Weights of a small GPT-style language model, trained from scratch on English Wikipedia.
Size: 9 layers, width 256.
MLP neurons of a small language model. Each row is named by its layer, matrix (gate and up: input weights; down: output weights) and neuron, and shows model dimensions 112-239. Each number is 128 + 24 x the weight over its row's rms, rounded and kept within 0 to 255. A neuron's up and down rows have the sign that makes its largest values positive.
After each neuron's rows, "fires on" lists the tokens most often at its 100 highest values on Wikipedia text that the model never trained on.

L6.gate290 [ 94 127 128 122  96 141 135 149 117 112 160 100 140 132 182  94 107 119 118 112 156 187 116 156 105 107 109 140 106 154 191 141 139 114 156 112 118  75 153 141 101 137 160 115 105 131 128  99 120 119 176 135 122 138 109 115 123 114 136 168 116 147 142 158 142  73 124 114 141 109 137 117 135 157 128 114 123  98 104 125 149  64 105 136 180 156 144 125 108 113 108 111 131 115 149 102 146  76 123 152 116 157 124 156 138 128 176 157 127 144 142 156 142 143 133  89  77 126 118 128 161  99 136 156 211 112 136 162]
L6.up290 [166 139 133 115 109 128 137 132 116 167 123 185 126 122 131 130 188 116 131 120 104 130 140  94  97 124  93 143 105 170 103 135 149 147 104 136 148 151 144 133 135 112 121 104  99 137 126 137 144 104 150  82 147 129 110 150 145 112 182 130 112  89 106  91 120 144 171 115 102 145 111 101 118 106 121 129 134 125 121 132 170 146 101 149 132 181 119 130 133 194 157 127 110 137 110 128 136 168 145 119 114 103 133 169 126 115 138 130 124 140 101 141 145  62 110  96 118 150 141 137 143 174 150  90 147 106 107 132]
L6.down290 [135  75 124 125 112  79 164 133 129 114 115 105 103 164 119 106 158 120  76 119 159 158 152 100 126 100  99 111 104 134 105 147 149  68 182 119 129 110 132 164 157 149 171 124 102 103 159 167 150 100 119 128 135 121 103  96 128 112 160 147 103 129 114 131  94  95 127 155 134 120 144 109  85 154 113 114  87 119 139 171  91 111 107 130 133 139 155 136 110 140 138 131 142 127 125 107 128 132 112  90 152 154  95 108 169 136 149 126 127 173 146 116 152 148 105  95 137 179 151 101 151  91 113 115  98 117 112 116]
fires on: "I", "b", "y"

L6.gate309 [123 122 120 126 114 148 111 105 121 118 134 109 110  95  85 119 124 124 112 149 126 142 134 118 122 108 141 153 113 162 120  70  71 147 116 118 150 119 164 130 113 140 119  83 105  86 156  70 132 111 122 130 135 181 135 133 178 106 130 111 116 138 102 135 142 150 106 139 159 135 200  94 137 116 139 118 126 150 140 143  94 166 139 145 101 164  96 119 127 105  99 128  92 139 130 130 153 138 130 127 180 116 101 147 133 123  91 146 109 129 136 120 128 194 108 119 159  99 153 144 105 136 116 143 121 111 130  81]
L6.up309 [ 56 129 149 166  94 131 117  93 138 136 136 170 146 130  76 110 153  90 129 126 147 149 133 132 155 164 143 101 155 105 129 131 112 118 112 154 139 136 119 123 134  74 144 121  98 116  94 102  92 175 150  84 152 119 148 111 133 102 135  82 142 173 141 128 150 106  96 177 166 107 163 145 143 166 113 115 157 153 125 148 122 158 143 143 113 128 115 129 118 122 124 133 115 136 157 119 133 136 102 123 175 153 104 134 107 149 145 155 123 115 137 106 125 115 149 144 112 120 144  91 110 161 118  82 168 123 192 142]
L6.down309 [125  96 161 116 136 148 145 169 152 111 167 159 123 114 143 147 141 141 127 166 119 105  84 167 107 124 140 122 132 128 124 143 146 159 103 111 111 125 113 148 132 138 125  99 132 179 147 177 148 110 102 143 151  98 128 132 190 122  95 146  59 149 132 158  84 140 142 163  78 118 124 129 127 117 139 106 129 136 161 156 117 144 157 164  90 134 134 108 103 140  81 119 102 131 161 114  72 139 133 117 169 132 111  82 137 109 101 176 150 158 129 110 142 128 117 125 115 126 105 147 123 152 129 128 132 111 106 109]
fires on: "v", "c", "is", "e ", "as "

L5.gate55 [130 108 151 156  97 141 100 146 117 115 125  87 132 165 152 116 144 114 121 116  85 113 112 135 140 141 140 127 103 143 102  88 148 129 135 119 123  83 120  88 118 126 144 102 107 114 175 134 104 180  92 145 145 118 107 110 130 125 168 109 141 124 156 136 136 129 168 135 117 138 154  84  99 129 138 135 133  88 135 145  73 126 170 101 129  82  71 148 125 146  94 155  99 111 132 206  60 150 133 154 118  91 140 162  94 108 179 103 126 116 113 128 132 138 145 130 167 141 127 169 179 106 105 117 123 106 102 132]
L5.up55 [117 141 119 159 189 138 139 125  76 164 126 118 118 159 141 126 125 128 184 136 164 106 131 148 114 101 142 147 108 132 171 116 157 134 131 129 136 127 116 153 115 145 151  90 128 158 171 141 143 178 119  87 140 143 144  95 169 160 172 143 125 128 142 106 127 103 151 119  59 153 142 110 140 196 102 136 132 125 118 176 123 158 147 138 153  86 108 102 155 138 130 145 113 121 113 106 139 116 159 120 114 117 160 158 134 109 104 152 124 109 108 123 165 110 121 136 129 149 145 115 139 170 118 148 127  61 130 102]
L5.down55 [154 122 175 118 146 105 151 151  90 149 133  68 114 121 124 111 124 150 140 126 119 106 105 113 163 159 132 107  86 126 122 107 120 104 128 119 211 146 105 124 148 130 118 110 145 117 136 125 102  80 134  92 163 155 156  96 158 113 176 187 115 112 123 117 120 169 165 131 127 113 149 124 135 175 124 105 101 151 105 116 116 153 178 130 136 155 117 139  89 107 113 128 116 127 130 158 140  83 145 105 124 134 164 122 125  91 141 114 144 109 154 115 154 155 151 117 122 123 171 129 140 103  89 135 149  96 123  70]
fires on: "T", "r", "A", "s", "."

L5.gate181 [102 101 129 104 111 136 104 165 119 114 121  93 136  87 123 126 110 162 103 133 108 124  98 105 135 129 111 133 100 141 117 105 134 118 200 158 168 140 135 128 141 159  83 123 124  95  97 115 114 100 124 113 148 109 132 100 153 170 141 102  82 150  69 149 142 136  98 126 145 139 122 113 138 142 107 106 111 107 117 126  87 148 109 148 125  97 109 124 145 144 111 152 111 136 181 102 115 151 101 137 132 123 139 138  91 137 161 138 134 133 149 128 131 136 122 134 181 100 123 117 121  95 190 129 150 141 177 145]
L5.up181 [107 100 106 145 127 127 150 144 133 130  83 145  88 103 121 103 139 129 149 156 108 139 115  96  78 151  86 131  90  81 112  95 159  77 137  87 100 123 140 130 149 150 124 104 161 134 178 107 152 125 125  97 173 119 144 138 114 115 100  88 107 102  84  84 158  93 136 103  79 145 127 156 120 109 116 136  86 147 130 147 109 133 133 164  96 128 154 118 145 141 108 120 125 115 125 143 122 123 113 150 107 149 128  97 152 153 111 154 112 138 104 111 176 118 113 131 141 114 149 116  94  97 120 152 145 132 137 125]
L5.down181 [120 159 157 111 139 133  69 108  87 104 105 197 135 116  87 162 149 136 129 149 124 138  94 123 105 161 103 100 115 132 167 124  90 176 147 123 178 115 123 131 138 161 119 122 111 119 119 120 159 103 153 116 126 137 135 151 114  97 129 108 117 151  99 110 135 120 148 137 170 104 150 113  98 105 129 188 127 132 176 164 141 142 132 131  85 181 183 137 100 105  98 134  92 108 201 158 127 156 110 152 126 120 149 125 155  87 104 149 148 144 133  73 113 110 131 126 122 113 150 105 168 124  77 148 109 163 126 142]
fires on: "Un", "tic", "ov", "il", "v", "is"

L5.gate50 [158 108 116 115 112 127 117  70 112 126 140 147 131 123 190  99 137 127 164 114 102 163 140 110 100  99 131 153 132 137 139 151 118 102 102 168 140 168 142  91 141 141 142 136 162 148 141 128 123 141 124 138 141 164  90 133 127 110 106 146  94 138 126 129  90  83 168 172 132 146 123 167 174 122 125 113 146 120 124 140  99 150 131 159  98 130 130 110 109 142 128 136 123 127 130 169 170 182 101 101 142 167  83 131 136 139 104 142 105 110 128 134 176 124 108 113 116 142 102 111 102 124 146 166 133 123  91 145]
L5.up50 [135  94 126  84 162 117 120 101 142 137 155 142 135 157 132 173 153 106 116 122 103 154 151 136 107 157 180 115 142 121 134 129 138 149  79 143 154 100 109  98 135 165 139 141 124 136 141 125 118 114 116 120 136 153 166 120 158 111  89 118  99 111 133 119 160 123 159 128 133 162 109 158 153 143  78 134 158 131 150 110  99 136 132 100  95 150 140 124  92 125 128 144 141 110  90 147 114  99 160  91 142 102 109 120 110 136  99 132 147 122 133 103 115 131 125 115 131 133 131 144 121 131 136 106  84 117 105 146]
L5.down50 [129 118 143 117 125 104 128  97 151 103  67  62 175 136 129 122 139 146 109 125 111 135  73 155 143 118 116 127 155 132 155 135  83 170 134 121 130 105 150 126 111 126  98  98  78 158 138  87 135 122  93  73  85 159 120  92 123 153 137  98 110 108 154 109 135 141 152  83 138  76 135 139 153  94 168  81 125 122 128 160 135 120 138 140  77 167 132 129 102  68 150 112 140 132 120 144 126 123 139 161 136 201 101 158 159 155 113 134 100 135 162  99 100 137 102 146 143 126 136 119 106  68 126 108 165 171 125 109]
fires on: "and ", "v", "ed ", "to ", "ly ", "e "

L5.gate291 [121 128  89 132 168 133 113 117 157 140 125 118 127 110 141 121 158 126 131 173 102 153 106 143 162 109 140  84 111 133 138 141 144 113 158 119 165 107 157 182 153 112 120 148 116 148 141 120  74 126  93 158 126 168 113 114 199 157 130 108 113 103  97 138 102 103 120 119 127 113 128 135 147 156 193 131 169 160 118 112 129 110 120 130 104  75 143 169 112 145 112 151 125 123  94 172 159 153 113 132 109 135 123 135 105 161 139 132 117 150 128  85 164 122 138 105 133 117 140  83 134  96 113 123  95 139 116 134]
L5.up291 [146 119 103 137 165 149  98 129 166 136 110 131 118 121 156 125 170 139 101 124 101 123 134 156 135 169 145 126 124 136 138 117 125 141 158 118 100  89 167 145 159  98 152 173 139 148 141 132 140 120 116 135 140 148 152 111 133 162 105 128 111  85 112 149 104 167 120 117 147 149 135 111 130 146 137 105 162 111  87 117 115 156 112 120 133  69 124 124  91 128  97 130 133 129 127 189 161 152 127 129 157 122 130 135  85 107 162 163 126 161 152 132 126 198 169 122 137 107 135  98 106 134 149 153  67 146 103  84]
L5.down291 [117 121 130 144 118 142 154 135 181 102 113  36  99 109 166 143 127 168  99 124 139  86 117 145  94 172 109 142  97 118 142 131  94 128 134 142  78 157 116 113  86  87 151 135 145 132 126  91 134 133 143 139 159  80 114 126 136  76 143 102 145 118 104 140 136 151 132 174 135 103 151 149 118 162 120  97 125 134 106 104 152 149 130  97 120 122 127 104 152 119 119 157 121 119 109 129 101 119 164 141  94 150 109 144 128 107 163 137  98 131 165 109  99 150 133  95  85 147 118 112 161 112 194 116 125 126 167 164]
fires on: "with ", "s ", "e", "to ", "es ", "e "

L6.gate53 [116 126 132  89 135 170 132 109 100 148 148 128 131 128 154 132 178 126  96 139 155 117 117 128 136 112 113 100 167 133 145 156 140 166 103 116 133  82 167 123 130 112 141 141  89 143 147  87 141 197 125 145 105 158 177 133 129  88  90 104 105 158  90 110 142  97  56  84 107 123 129 140 137 159 149 122 123 150  95 167 157 149 138 156 173  79  89 104 139 173 142 148  89 134 106  96 104 139 101 147 129 136 185  99  72 108 121 158 135 109 144 157 115 174 122 142 140 152 155 134 135 139  94 170 114 186 127 123]
L6.up53 [140 131 106 162 138 104  85 128 119 152 108 117 128 122 134 154 129 108 107 144 137 136 114 115 146  95 123 139 144 148  96 114 161  86 107 158 116 147 127 136 125 160 136 111 136 138 103 106 140 108 124 164 113 125  93 165 100 176 108 139  93 102 118 123 150 133 143 124 110 143 123 119 104 134 130  87 110  80  89 126 135 125  93  86 101 135 151 125 129 169 155 161 111  85 160 139 139 159 156 130 117 151 147 161 149 110  54 120 157 144 115 110 111 121 137 118 119 125 105 127  99 130 122  98 150 176 180 114]
L6.down53 [133 126  85 162  85 115 133 126 158 115 108 138 135 133 131 114 118 130 125 186 160 132 146 138 149 125 124 131 131 123 107 119 139 134 116 150 193  89  75  94 124 163 135 133 119  77 110 124 152 170 164 118 127 155 102 132 164  88 147 145 165 142 130 121 146 121 124 110  84 159 114 152 144 139 113 107 114 124 103 140 104 116 173 116 183 128 130 147 134 150 110 161 170 122 129 138 133 137 141 116 136 143 141 145 126 150 122 133 143 120 123 150 136 124 102 143  78 113 169 135 104 117 140 138 166 124 116 159]
fires on: "p", "o", "b", "ur", "ov", "bu"

L6.gate129 [178 154 156 133 128 137 113 135 134 100 154  89 151 129  96 140 141 138 155 145 130 155 113 151 121  64 132 111 113 122 113 136 127 144 120 102 138 153 119 127 179 116 187 125 122 109 129 149 112 154 150  94  97  99 154 135 157 125 133  88 117 136 142 152 172 141 174 156 155 110 149  98 119 142 132  97 139  96 160 156 143 151 145 175 133 102 121  99 106 127 139 150 125 137 127 114 144  98 139  85 104 149 144 108 112 164 159 112 144 134 159 136 113 102 118 100 146 116 131 158 101 134 124 117  91 130 128 147]
L6.up129 [133  91 129 107 109 126 124 132 133 101 113 142 102 122 150 145 143 183 113 169 174 153 125 150 126  89 135 175 125 141 120 133 135 117 160 117  97 118 135  91 138  85 150  86  83 120 167 122 147 142 167 115 113 133 134 133 129 115 171 145 107 116 127 152  90 102 144 157 146  92  99 129 137 143 133 164 162 105 152 170 129  98 118 129 114  93 124 122  96 212 127 122 114 129 143 125  79 121  77 100  74 140 159 130 134 153 115  90 185 129 174  83 138 129 108  88 157 133  82 114 119 121 113 122 150 136 126 101]
L6.down129 [135 117 154 150 143 143 145 124  89 109 145  53 113 103 151  82  94 149 158 141 144 120 152 123 101 140 138 111 182 163 101 165 151 160 145 143 137 134 108 101 106 166 118 128 110 112 125 132 130 159 124 150 136  98 114 128 161  85 122 108  80 128 139 146 139 122 144 134 133 121 120 119 134 146 148 137 122 175 123 140 122 101 107 136 137 124 121 165  93 156  83 135 135 115 143 140 115  85 169 111 120  79 178 143 163 104 136 100 112  54 134 168 127 178 139 115 136 128 150 135 110 129 123 138 130 121 144 113]
fires on: "ti", ".", "A", "ent"